Weights of a small transformer language model.
Size: 15 layers, 6 heads of 64 (3 for keys and values), MLP 768 SwiGLU, 22.4M parameters.
MLP neurons of a small language model. Each row is named by its layer, matrix (gate and up: input weights) and neuron, and shows model dimensions 256-319. Each number is 128 + 24 x the weight over its row's rms, rounded and kept within 0 to 255. A neuron's up and down rows have the sign that makes its largest values positive.
Before each neuron's rows, "fires after" lists the tokens most often just before its 100 highest values on Wikipedia text that the model never trained on.

fires after: " T", " I", " Th", "T", "Th", "A"
L3.gate556 [117 154 131 144 112 119  75 133 138 150  67  90 121 112  91 115 111  83 121  95 133 144 103  92 119 120 127 137 133 118  86 142 127 112 129 157  95 165 113 122  98 146 164 127 113 140 136 150  82 113 155 147 118 116 116 124 119  85 120 106 124 164 116 110]
L3.up556 [116 143 135 114 139  88 132  96 117 145 105  91 149 102 124 113 119 129 141 113  83 118 143 100  91 108 111 123 109 182 160 155 158 166 138 118  82 138 156 115 141 147 116 112 121 143 120  90 132 168 118 141 150 120  68 145 124 136 145  78 121 106  99 134]

fires after: "a", " A", "i", " T", " a", "A"
L9.gate595 [142 125  96 140 173 135  91 132 115 171 128 139 158 124 119  59 103  77 114 143 134 144 111 123 152 121 115 163 161 101 140 124 136 103 122 146  95 108 117 109  95 105 123 158 121 155 111 111 167 117 124 109 135  86 139 122 117  85 142 102  99 120 124 123]
L9.up595 [104 106 156 123 150 138  84 106 148 121 130 102 170  95 172 111 117  99 114  93 118 120  86 140 163 136  71 123  98 167 153 162 112  97 102 131 124 168 102 103 127 140 112 146 142 143 126 131 107 141 143 141  88  77 154 137 128 127 148 103 105 155 100 104]

fires after: " l", " p", " P", " L", " v", " Ex"
L5.gate9 [113 123 133 150 112 148 154 129 117 131 113 120 127 178 155 166 124 133 125 141 117 173  97  99 132 118 133 104 140 137 112 147 159 128 135 151  94 119 133 148 127 174 120 130 120 167 155 109  87 160 133 166 112  89  90 145 121 122 138 145 124 105 127 135]
L5.up9 [146  95 101  88 113 129 102 119 155 124 178 132 183 109 156  62 158  88 106 112 116 124 126 107 123  83 139 132 135 114 119 174 116  51 131 144 104 119  67 132 114 136 163 125 120 134  95 134 144 133 115 148 164 103  96 111 185 126 117 120 146 125 122 130]

fires after: " l", " L", "d", "est", "L"
L4.gate92 [143 117 152 144  96 119 155 159 140 102 152 117 101 131 100 134 121 133 104 161  81 133 136 138 151 129 130 146 129 150 162 135 131 159 143 140 136  96 139 147 112 145 130 149 126 155 121  97 132 136 150 142 153 115 150 139 101 101 147 153 159 142  83 122]
L4.up92 [135 117  89 127 147 132 156 165 149 123 171 104 122  90 159 121 150 157 134 132 149 138 133 150  90 127 164  97 156 102 136 140 146 136 141 137 164 161 133 149 121  97  93 109  95 151 112 132 119 103 124 143 116  92 101 112 198 137 103 168 149 113 136 121]

fires after: "\n", " N", " Kh", " E", " An", " relations"
L5.gate535 [134 113  89 187 138 153 131 162  92 146 101 100 133  83 152 118 114  81 130 118 125 103 116 156 122 142 190 112 117 125 127 129 134 105 125 143 129  93  96 126 118 135 141 129 103 113 132 117 123 118 111  80 146 166 130 131 135  99 154 165 157 150 117 113]
L5.up535 [166 100 116 165 125 161 131 130 125 130 105 120 107  92 148 134 130 132 132 123 133 137 142 155 135 100 149 163  84 138 125 164 139 138 115 145 125 134 124 145 129 148 108 162 167 154 137  68 150 124 157 153 156 151 108  70  87 139 167 131  96 135 114 144]

fires after: " S", "S", " E", " G", " T", "G"
L4.gate597 [132  75  89  95 114 141  96 164 137 127 155 128 116 144 118 114 104 100 167 164 125 101 156 105 127  78  87 148 158 127 130 130  80  74 125 162 110  66 109 124 148 128 131 164 104 141 153 131 105 107 152 117 151 108 130 167 152 101  91 136 163 133  94 130]
L4.up597 [162 116 125 102  83 149  74 161 125 135 144 135 131 116 172 147 159 123 118 142 100 131 121 101 127 161 125  96  95 133 109 125 172 138 114  68 131  85 118 150 127 199 134 130 117 108 167 140 111 142 115 121 142 157 128 110 144 163 111 142 153 182 117  97]

fires after: "|", "-", "\n", "N"
L9.gate491 [122 138 113 176 168 154  98 121 113 178 132 100 129 115 160 121 118 104 147 138 108 154 144 124 114 120 113  81 138 142 116 139 149  96 135  95 173 105 120 123 146 136 138 146 103 143 172 100 108  86 167 123 128 136 113 141 183 109 139 166 175 122 117 111]
L9.up491 [178  93 107 110 109 130 104  93 139 111 111 140 116 118 125 149 106 168 123 156 158 114 101  92 157 100 135 153 152 122 110  99 108 117 146 119 123  89 170 123 110 161 111 105 124 140 127 148 134 135 141 157 117 127 120  96 151 170 122  96 132 136 156 163]

fires after: " T", "T", " cont", "O", " P", "C"
L3.gate321 [ 99  99 144 154 158 147 107 113 113 103 154 132 142 119 104 144 108  85 160 166 138 112 160 121 116 136 102  98  38 163  58 122  86 111 145 109 142  83 130 102 129 161 141 120 110 114 135 130 106 127 119 125 138 186 126 119 157 152 132 132 167 134 106 112]
L3.up321 [136 173 120 172 121 154 100 131 128 138 145 131 131 146 130 114  93  76 158 119 135 126 103 101 130 152 116 108 138  76  64 142 107  97 137 109 130 108 105  72 181 142 161 136 152 135 133  96 115 122  95 178 127 130 140 111 144 132 149 150 127 150  85 147]

fires after: "\n", "–", " ("
L7.gate375 [130 154 118 123 104 124 112 142 121 189 104 118 108 122 146 140 127 132 127 144 133 104 162 121 117 163 154  83  97 126 169 123 177 147  78 141 128 115 127  91 162 135 134 162 127 100 149 158 119 133 100 147 128 133 151 132 142 116 103 129 144 163 129 125]
L7.up375 [129 115 135 150  96  99 120 104 119 148 111 148  90 107 158 186 148 125 118 173 106  84 142 105 172 172 126 112 117 163 125  91 161 122 115 126 108 113  85 118 158 143 114 150 111 101 125  96 155 139 117 134 137 110 132 143 141  93 149 123 127 154 109 108]

fires after: " O", " N", " E", " s", " H"
L4.gate113 [138 147 118 187  90 122 111 129  69 134 127 141 153 140 188 111 112  99 133 138 126 126 129 120 116 124 190 107 127 120 101 121 129 115 113 160 119  83  97 104 172 141 169 104 151 127 113 126 124 113 142 133 146 117 142 118 148  98 150 113 145 123  90  87]
L4.up113 [128 126 123 118 163  77 116 119 141 148  92 149 161 119 118 104 141 122  95 120 119 111 120 123 153 164 151 124 104 159 128 115 105 101 122 150 117 103 134 144  68 127 125 121 130 133 157 110 162  96 130 136 131 162 119 155 151 103 153 122 151 135  60 150]

fires after: "ad", " f", " as", " S", "az", " s"
L3.gate358 [132 113 151 130 151 137  99 148 118 119 133 135 147 132 104 154 140 102 106 142 139 105 148 121  83  99 140 117 138  89 115 111 151 133 152  66 151  79 105 122 130 102 119 100 114 126 153 131  88 192 134 135 165 140 134 122 141 135  70 111 127 128 130 118]
L3.up358 [173 107 152  96 117 147 110  70  93 110 126 105 132 100 165 125 134 154 131 123 100 121 105 113 117 184 101 129 134 106 134 128 149  71 117 153 159 175 162 131  68 129 110 140 104 135  94 177 133  99 127 123 106 138 135 126 147 126 160 155 141 217 151 145]

fires after: "\n", " p", " T", " t", " P"
L5.gate139 [170  68 115 189 117 115 114 120 133 125 116 166 150 100 126 136  99  98 121 156 128 154 130 104 145 138 161 125 116 123 156 112 110  95 113 202 107 144  78 145 135 169 150  87 157 112 119 121 134 111 118 145 136 167 108 132 134  89 154  98 156 121 105 130]
L5.up139 [127 137 119 125 150 120  95 133 109 130 132 148 121 146 119 106 127 152 123 116 164  90 150 122 163 109 159 150  99 131 127  81 166 109 136 125 119 158 126 145 101 113 153 121 120 127 115 105 134 119 121 174 131  83 128  99  90 118 119 103 134 148  99 139]

fires after: " W", " V", " N", " w", "R"
L6.gate208 [119 138 124 155 140 157 179 124 107 133 121 101 138 111 121 167 130 137 130 119 114 163  94 105  93 154 117 109 123 134 145 112 157 104 103 140 117  90 127 136 109 150 133 106  94 134 103  96 134 130 140 141 186 138 128 142 141 128 153 118 166 131 121  97]
L6.up208 [127  97 122 157 116 139  97  93 114 147 138 118 109  84 154 172 140 121 141 164 126 177 116  94 141  93 123 112  90 138 127 142 166 102 111 141 150  95 114 133 133 131 124 127 131 145 122 114 117 121 141 123 178 163 127  97 152 122 136 133 138 154 114 113]

fires after: " p", " P", " mon", "p", "ont", " Man"
L3.gate560 [160 136 153 154 120 123 109 151  96 137 142 152 138 122 142 140 112 139 134 138 161 106 175 159 116 105 149 120 145 152 140 126 166 120 119 155 136 131 105 150 135 154 163 168 116 141 113 116 112 101 127 193  89 136 111 152 129 155 130 117 100 144 144 123]
L3.up560 [133 157  99 166 105 126 130 128 133 110 165 100 124 159 149 125 202 149 145  94 130 143 144 127 123  95 125 125 128 138 149 116 176 146 145 147 106 176  99 124 161 116 110 105 158 124 119 116 115 107  80 126 119 101 129 117 123 115 145  77 144 144 109 127]

fires after: "|", " C", " D", " d", " c", " act"
L3.gate562 [135 122 132 124 186 152 111 125 160 185 140 126 107 105  87 147 112 106 134  68 147 144 156 131 107 142 138 152 158 138 124  93 139  99  70 126 133  94 109 153 138 166 137 144 148 124 142 133 114 136 105 150 144 161 143 126 159 122  78 192 141 121 119  96]
L3.up562 [170 134 152 155 139 111 111 137 121 176 119 154 159 161 134 145 213 163 147 129 107 157 129 178 142 165 153  73 103 161  85 134 119 127 140 134 132 137  93 144 154 142 114  62 153 155  95 123 173 107 114 122 146 114 136 151 122 124 125 114 101 116 139 124]

fires after: " K", " T", " P", " V", "T"
L5.gate644 [113 118 115 127 109 136 119 118 130 107 176 142 119 127 105 133 134  74 143 171 121  94 105 118 103  96 162  91  97  91 119 140 163 118 136 154 112  64 104 117 112 116 134  90 157 112 123 109 119  99 163 162 128 117 114 106 118 117  85 130 167 100 115 142]
L5.up644 [133 130 128 112 120 146  99 119  89 134 131 140  92 161 115  98 161 123 118 104 122 149 136 160 137 161 131 141  94 118  99 145 119  97 123 135 142  90 122 145 113 116 138 143 138 120 139 142 124 152 154 135 126 146 154 128 129 105 101 153 118 129  98 106]

fires after: " p", " foc", " P", " dep", " V"
L4.gate14 [129 136 101 147 130 150 146 131 101 128 170 133  93 119 153 150 108 128 157 160 149  95 132 120 117  99 105  81 113 123 111 143 131  82  96 116 122 124  77 127 102 152 138 125 109 122  79 108 126 105 130 145 134 128 126  95 144 132 125 160 153  96 135 117]
L4.up14 [164 150 104 114 105 137 113 131 129 115 167 129 142 135 122 139 175 132 125 100 140  92 176 146 109 128 169 135 149 165 105 111 160 118 124 190 123 110 137 152 107 134 158 154 145 123 101 132 125 126 109 152 138 146 144 160 100 115 131 118 104 123 137 126]

fires after: " L", "-", " T", " P", " Th", "|"
L5.gate501 [134 123 136 154 148 113 108 139 147 154 146 106 175 129 136 140  69 139 130  95 132 102  94 102 141 116  96 117 152 120 112 123 140  78 131 121 100 160 165 106 151 103 156 131 133 180 131 140 123 114 150  78 152 157 123 114 140 113 146 128 140 115 112  66]
L5.up501 [104  98 131 136 154 178  90  94  91 118 105 154 115  78 120 140 165 144 146 123 124 116 153 106 126 143 117 110 131 123 140 108 142 148 142 140 135 160 141 157 122 141 125 137  96 173 135 131 108 125 164 140 121 120 105 182 119  97 103  87 166 134 113 132]

fires after: " f", " W", " v", " w", " F", " d"
L4.gate15 [181 141  89 120 118 117 132 133  70 139 141  85 103 133 123 125  94 124 148 135 154 174 151 126 126 148 126 121 124 151 164 150 160 150 136 159 156 108  85 102 138 136 137 115 166 117 140 121 131 125 164 146 132 145 130 119 159 128 159  87 159 126 104  61]
L4.up15 [170 123 119 124 114  85 122 122  64 127 111 157 133 104 151 128 151 151 143 127 167 187 110 124 124 130 115 185 127 138 179 157 123 119 107 158 143 100 134 152 130 142 156 125 142 130 158 151 141 128 120 114 159 124 104 136 185 114 154  92 169 118 125 126]

fires after: "W", " w", " H", " h", " W", "h"
L6.gate79 [118 151 114 109 100 123 118 138  70 117 176 131 150 109  91 150  88 108 116 116 115 106 156 105 154 134 130 120 131  89 130 139 149 105 165 157 150 115 126 173 141 114 156 145 124 100 116 112 144  98 141 146  99 118 129 114 161  83 134 114 127 119  87 103]
L6.up79 [122 142 119 136 143 156 132 126 128 128 141  93 119 136  98 112 176 108 106 121  92 140 109 191 131 147 175 163 155 123  93 138  99 116 115 116 130 139 146 123 111 125 123 112 158 106 141 191 115 132 120  96 178 124 153 122 160 116 142 120 146 161 114 152]

fires after: " E", " C", " comp", " d", " e", " Sh"
L5.gate306 [146 142 115 132 148 128 117 131 149 179 131 149 142 129 148  70 131 100 139  92 134 158 132 148  77  95 166  94 129 174 140  96  95  77 139 139  99 115 132 111 151 148 137 126 155 168 123 170 105 149 106 122 103  97 144 131 152 185 160 172 138 161 111  96]
L5.up306 [115 140 152 145 181 117 119 121 158 126 131 145 135 129 124 141 164 151 124  88 171 120 136 140 149 124 137  89  85 116 127 142 116 101 123 138 111  57 122 135 122 114 123 110 131 144 139 123 117 114  90 104 169 147 136 105 198 112  78 161 133 103  64  91]

fires after: "-", "|", "20", " Ch"
L7.gate542 [136 172  90  90 139 124 122 145 155 129 112 120 122  91  90 171 113 133 119 123 153  84 146 131 137 153  88 114 108 137 108 166 151  99 120 141 118 110 128 124  96 140 144 157 147  96 142 112 132 126 164 126 166 111 163 152 151 125 168 140 184 141 118 139]
L7.up542 [116 152 145 152 133 123 199 146  54 166 132 129 150 127  79 131 159 116 127  88 120 136 187 157 113 143 159 126 143 149 151 120 119  96 101 129 158 148 173 101 171 114 143 132 123 138 122 135 121 119  96 103 113 161 119 112 119 168 128 163 149 147 135 103]

fires after: "|", "\n", "-", " D", "1"
L6.gate295 [120 126 131 186 122 130 140 174 139 138 130 141 140 133 130 119 135 135 128 120 105 169 118 177  88 131 155 108 141 128 141 126 111 113 133 131 124 100  90 129 171 119 164 125 113 126 167 122 133 125 112 134 142 179 100  92 134 132 134 146 134 105 120 109]
L6.up295 [142 139 163  97 142 130  94 160 124 125 130 123 134 136 100 149 116 193 118 124 161 121 125 149 123 144 134 102  89 124 143 108  84 104 142  73 153  93 141 149 119 117 113 112 168 134 103 144 137  99 120 146 133 128 119 141 128 134 132 131 126 134 155 130]

fires after: " d", "U", " rel", ")", " D"
L3.gate125 [117 168  92 125 174 168  90 155  88 170 132 108 117  95 156 161  86  78 134 150 120 138 135 144 115 139 159 117 150  78 103 127 118  87 103 122 145 132 107 136 162 162 164  85 132 121 152 129 143  94 153 157 117 101 111 146 179 121 134 171 146 113  89 123]
L3.up125 [109  86 129 129 138 116 128 160 110 146 127 127 167 118 117 145 129 136 114 119 114 130  88 165  97 170 149 130 154 108 154 143 156  78 135 147 111 140 145 142 153 128 131 104 126 135 113 138 116 124 126 172 106 119 111 158 189 133 148 144 112 149 101 124]

fires after: " |", " p", " t", " K", "|", " f"
L8.gate171 [107 103 158 127 140 102 165 127 156 143 171 136 139  94 128  96  92 136 139 124 133 133 117 132 171 117 139 150 128 170 163 155 142  82 162 144  92 101 145  96 138 167 165 162 126 124 136  72 130 145 117 142 145 106 105 146 119 155 172  92 196 119  88 109]
L8.up171 [135 118 157 121 132 130 108 118 144 142 132  90 159 121 113 119 153 159 131  79 132 153 157  94 136  93 144 148  91 120 150 147 131 144 135 145 145 164 117 147 122 128 139 184 157 127 122 145 131 135  95  83 160 149 166 130 148 104 124 118 140 136  96 140]

fires after: " T", " C", "M", "T", "am", " S"
L3.gate516 [147 122  82 147  94 117  93 102 104 120 139 126 193 147 125  66 107 106 139 140 147 125 157 125 152 115 138  90 116 126 101 132 104 124 130 155  99 106 166 151 120 146 155 128  84 122 126 103 102 117 137 139 166 155 162 110 136 146 157 164 128 114 104 147]
L3.up516 [104 164 115 114 108 158 102 156 117 118 102 130 160 111 146 121 100 103 139 113 147 119 126 109 130 148 128 143 123 117  99 138  88  93 115 138  92  93 103 123 110 143 154 147  98 155 158 115 119 116 166 146 141 154 152  99 166 102 169 125 116 130 108 122]

fires after: " L", " l", "L", " G", "G", " Gl"
L5.gate72 [141 160  79 128 108 135 167 173 112 111 131 140  90  91 125 151 120  90 131 165 105 108 149 138  99 121 112  90 146 116 154 105 121 124 123  89  97 104 133 170 161 133 159 129  88 146 100 108 104 151 156 139 121 121  98 144 151 140 128 142 142 135 113 154]
L5.up72 [162 147 123  98 113 149 165 124 116  87 160 136 147  96  99 103 164  96 106 132  98 130 145 102 110 110 138 126 132  82 160 141 124 148 123 114 147 130  93 129  71 105 134 186 119 119 130 115 126 178 110  84 108 112 130 121 168 136 123 165 168 184 102 147]

fires after: " |", " S", "|", " Ch", ":"
L6.gate141 [108 109 128 129 146 123  94 134 104 112 120 161  82 102 116 102 162  94 146 139 142 131  97 148 133 171 150  95 142 127 163 176 114  91 115 102 102  96 146 111 134 156 151 141 128  96 133 107 120 105  79  93 136 111 141 171 118 135 115 154 196 123 153 149]
L6.up141 [161 138 102 112 125  93 169 134 111 158 156 157  70 140 124 126 115 135 134 165 107 114 162 122 136 140 121  97 140 110 147 120 129 110 153 116 172 121 114  88 137 116 144 139  68 122 132 196 124 124 136 109 115 146 162 142 102 149 158 139 151 128 158 123]

fires after: " p", " P", " m", "ur", " T", " M"
L3.gate269 [143 133 101 137  88 104 138 156 117 138 137  96 154 128 133 160 173 129 123 196 119 128 107 101  90 146 173 109 105 129 140 114 169  74 100 127  97 111  99 139 121 140 174 129  96 144 139 120 123 151 133 154  75 129  78 147 175 119 132  94 126 111 129 108]
L3.up269 [142 127 132 137 134 116 118 140 135 130 138 127 130 149 182 149 143 138 128 128 161  92 130 108 130 176 164 119 132 125  72 159 167 105 104 132 105 142 117 133 117 143 121  92 158 135 128 141 133 139 111 109  92  79 129 124 120 118 135 121 138 127  94  97]

fires after: "N", " G", "-", "BN", " D", "G"
L6.gate245 [123 127  92 153 142 101 125 142 149 147 157 141 146 122 113 130 121 121 169 101 116  80 125  95 100 127 163  83 133 139 146 136 134 125 171 135 176 100  92 117 144 132 200  85 102 122 149 127 106  97 143 155 149 136 106 127 170  95 185 150 131 140 115  98]
L6.up245 [120 116 125 106 137 145 110 143 127 133 129 143 137 124 151  92  88 147 152 104 190 118 152 150 101 111 117 143 154 141 132 147  79  99 107 159  90 128 135 152 111 160 105 153 116 131 150  91 102 139 133 137 153 127  89 142 130  98 134 145  77 119 101 142]

fires after: " S", " s", " Y", " I", " N"
L4.gate150 [127  96 110 142 170 133 106 110 108 148 116 106 117 129 142 155 135 101 142 117 147 161 154 141 107 148 139 101 113 133 118 113 164 112 153  58 123  97 126 113 137 104 119 119 127 101 125 114 156 145 127 106 148 133 110 135 139 116 140 171 144 141 110 109]
L4.up150 [115 132 136 131 127 149 152 103  78 115 103 150 107 104 105 172 139 118 128 122 124 139 141 170 138 172 146 115 112 149 127 136 114 151 129 145 137 123 181 111 113 163 133 141 110 148 124 148 144 122 152 126 122 117 121 157 107 104 125  98 124 168 114 142]

fires after: " G", "G", " A", "g", " F"
L4.gate410 [125 128 122 121 113 151 117 178 196 125 162  96  68 120 145 131  86 140 144 166  95 119 149 131 139 116 119  94 172 123 125 127 126 125 156 103 122 115  66 113 123  85 140 117  96 145 187 152  92 132 142 150 152 117 119 137 153 127  88 139 146 122 130 141]
L4.up410 [150 125 110  99 119 157  69 164  98 139 142 151 123  86 153 143 137 154 123 104 140 109 133 121 118 120  90  94 131  89 100 168 113 128 130  82 113 119 125 140 139 154 100 131 126 105 161 122  78 158 121 108 129 163 117 109 159 110 162 126 140 165 124 114]

fires after: " U", "N", " T", "T", " N", " t"
L3.gate762 [125 132 119 158 155 180 100 128 125 148 146 133 158 130 116 164  74 101 134 130 129 156 123 138 164 146 140 108 107 119 120 154 124  72 124 148 110  88 147 130 111 165 154 151  91 138 138 100 125  92 129 176 143 148 121 105 171 118 133 149 130 158 131  94]
L3.up762 [122 121 128 144 155 185 110 101 175 125 145 133 118 105 129 115 114 133 113 122 117 127 131 109 103 140 149 127 160 171  84 117 141 125 116  87 158 120 150 150 136 134 128  95 131 138 106 100 153 122 124 113 110 131 120 130 162 120 129 126 144 105 118 167]

fires after: " P", " p", " d", " f", " D", " S"
L5.gate10 [139 162  98  71 155  83 126 139 130 147 181  97 162  81 115 107 118 115 162 100 149 112 175 108 143 140 116 147 154 105 140 155 162 126  94 123 100 114  89 132 140 133 138 121 170 109 141 134 134 170 101 135 124 148 127 127 164 136 113 126 138 161 109 106]
L5.up10 [154  97 131 144  86 104 125 129 136 119 129  84 150  93 137 131 120 102 161 103 123 169 143 154 157 147 131 160 151  69 119 159 126  94 121 138 128  89 113 138 121  97 155 123 134 134 121 117 147  99 115 175  89 146 145 104 110 130 142 138 137 127 104 101]

fires after: "\n", "-", " (", ".", "===", " \""
L9.gate280 [118 133 156 152 140 155 149 144 134 158  89 114 106 148 146 116 157 104 107 130 134 129 108 156 139 145 132 122 166 128 120 110 147 145 123 144 149  96 104 174 156 167 119 114 134 137  97  89 152 103 137 123 137  91 145  92 108 105 123 115 154 107 101 125]
L9.up280 [123 110 148 157 130 124  84 163 117 145 152 117 132 139  82  84 107 136 100 134 177 145 163 101 103 151 115 111 114 122 139  91 107  95 109  95  71 139 150  85 132  91 130 130 119 115 133 119 151 140 154 123 141 143 180 154 146 127 104 147 101 157 131 121]

fires after: "-", " \"", "ut", " (", " K", "/"
L6.gate556 [147 104  72 109 138 116 167 102 121 163 104  74 131  91 104 115 151 108 146 159 115 132 150 143 130 171 151  93 125 134 107 134 134 103  97  90 128 101 100 112 137 139 123 145 149 156 129  71 143 124 127 172 112 138 146 183 114 123 141 127 120 147 164  53]
L6.up556 [117 118 159 134 121 122 168 154 115 158 108 168 114 143 124 142 112 133 101 144 108 131 143 133 114 170 101 136 123 139 134 123  86 108 114 122 120 161 139  75 176 126 116 104 112 112 147 133 128 103 142 132 145 109 167 171 100  88  99 127 146 174 130 103]

fires after: " |", "-", ";", " D", ":"
L8.gate144 [116 193  69 111 135 138 129 136 126 120 130 117 153 118 123 108 127 108 139 156 137 115 111  81 113 101 127  88 132 104 131 125 121 129 132 109 140  69 103 141 150 111 180 108  83  77 138 138 114  98 143 156 122 131 130 108 167 104 137 183 165  85 139  73]
L8.up144 [136 106 138 101 145 109 151 132  89 170 111 106 129 133 131 123 138 110 134 128  98 152 123  96 133  97 130 158 140 144 139 103 152 127 134 174 161  66 132 104 135 127 102 124 122 152 128 129 129 127 147 165 115 135 106 141 143 133 137 128 136 152 137 123]

fires after: " S", " s", " T", " com", "T"
L5.gate275 [150 165 129  89 124  93 129 149 133 115 170 105 140 116 176 136 119 120 121 169 114 153 162 121 102 129 113 144 126 123 131  96 179 127 141 121 117  88  90 147 145 147 119  98 101 120 107  98 123 125 121 157  68  98 131 137 104 116 123 132 130 110 105 101]
L5.up275 [117 144 105 136 157 110 121 124 110 165  77 127 152 141 142 101 155 112  93  75 124 169 149 166 141 128 135 139 129 161 143 190 114 130 106 115  94 119 119 123  95 129 159 144 124  83 132 146 122 138 137 169 142 111 168 151  91 135 146  91 149 157  98 103]

fires after: " |", "–", "5"
L9.gate638 [120 146 118 134  97 153 157 124 157 174 113  84 114 103 140 140 105 117 107 158 155 184 139 131 125 114 127 134 107 123 149  90 161  78  97 163  89 139 142 107 149 119 137 133 135 153 153 128 149 143  80 137 111 119 125 125 127  91 149 172 170 110 140 120]
L9.up638 [107 122 149 148 118 126 119 140  93 125 133 172 157  94 140 101 126 146 117 157 112 142 136 125 132 157 126 130 143 166 101 124 106 101 111 136  91 154 143 133 138 122 122 137  88 134 110 150 139 119 105 127 130 112 189 169 101  67 151 153 125 149 112 121]

fires after: " h", ":", " H", "v", " T", "ur"
L12.gate301 [131  91 117 111 119 164 115 136 130 156 150 142 169 131 179 102 127 127 147  84 125 106 116  88 147 135 139 107  99 142 132 125 181 130 130 134 143 178 119 147 111 120 138 106 161 122 118  92 144 122 120 126 166  91 115 158 144 130 123 121 129 116  87  98]
L12.up301 [162  85  91 104  97 118 161 107 121 141 113 145 140 140 117 146 174 122 118 158  91 128  76 118 163 124 139 137 123 124 178 140 110 143 117 146 138 142 128 155 143 164 109 140 112 101 145 169 134 128 130 130 160 134 152 134 154  81 161 110 111 154 138 130]

fires after: " J", " k", " e", " D", " d", " sh"
L4.gate152 [121 117  73 119 143 126  99 141 124 152 134 121 153  80 134 131  86 149 129 144 146 147 148 149  98 135 171 134 173 120 126 118 163 103 149 101 120  78  97 160 106 127 159  87 165 158  96 127 150 121 122 148 157 131 155 151 143 152 161 166 170 120  90 121]
L4.up152 [168 139 121 145 136 118  92 148 129 133 103 150 139 140 116 122 121 121 113 118 146 134 130 140 125 122 155 154 132  87 145 130 105 106 135 104 171  98 119 164 121 113 114 150 135 143  76 135 136  99 136 112 159 128 127 117 115 109 120 180 108 132  90 160]

fires after: " f", " sp", " p", " r", " P", " s"
L12.gate21 [151 150 137 130 114 102 109 118 174 169 138 143 108 101 140 109 124 185 133 138 128 120  87 141 161 119 111  68 105 130 145 124 174 105 154  96 120 130 147 162 125 111 147 105  85 156  99 189 119  82 112 168 117 111 113 176 186 120 159 107 110 175 114 121]
L12.up21 [144 166 138  92  95 104 125 143 156 161 137 132 127 127 157 103 168 138 122 125 144 126  92 152 120 127 129  80 100 113 152 122 185 127 124 162 178 143  90 152 104 146 162 135 162 124 143  89 146 138  97 116 118 128 129 123 146 117 190 140 182 136 198 113]

fires after: " S", " s", " A", " Off"
L5.gate42 [141 162 142 110 131 146 107 142 142 125 119 142 122  96 133 129 112 115 145 130 108 146 129  95 142 107 136  94 140  66 154 163 128 111 135 119 112  81 108  92 147 131 154 117 147 114 115 114 107 158 103 160 139  75 150 115 151 107 116 165 133 172  79 139]
L5.up42 [127 144 114  97 175  83 120 119 107 114 109 127 123 151  98 104 110 120 167 139  82 174 100 170 133 135 150 133 147 120 131 141 107 118 155 107 117 128 197 124 104 146 139 137 124 132 103 147 129 132 147 152  80  88  95 121  99 131 166 107 153 181 111 140]

fires after: " c", " (", " C", "-", "C"
L5.gate761 [165 121 114 128 133  85 109 143 133 157 109 125 173 136 144 115  93 105 136 167 150 110 167 164 133 133 163 118 140 148 114  99 130 107 113 114 127  91 104 106 177 128 115 111 139 154 142 100 170 111 147 123 115 109 167 135 146 143 178 117 124 127 123  75]
L5.up761 [107 144 157 141 146  92 142 139 115 165  80 136 128 159 105 118 163 126  94 128 147 125 105 140 141 131 131 139 130 131 100 131 104 140 112 124 123 103 135 109 112 131 146  92 136 122 145  95 149 154 157 113 135 173 161 158 139 119 135  83 117 105 125 109]

fires after: "\n", " Date", " ", " Year"
L7.gate47 [137 125 134 108 141 128 130 155  96 138 154 104 103 133  97 131 120  88 144 117 143  75 172 162 133 142 140 132 116 138 111 116 136 139 153 129 140 146 173 121 143 144 136 151 105 128 133  85  69  91  91 142 125 120 148 131 156 133 138 117 166  93 126 147]
L7.up47 [134 215 139 115  99 125 109 102 153 112 145 108 128  99 110 167 115 111 164 119 113 138 109 105  91 110 137 125 117 109 128 156 186 140 105 126 107 115 161 105 112 123 102 113 146 122 132 119  94 139 126 106 117 159 138 135 100 120 127 142 110 136 123 138]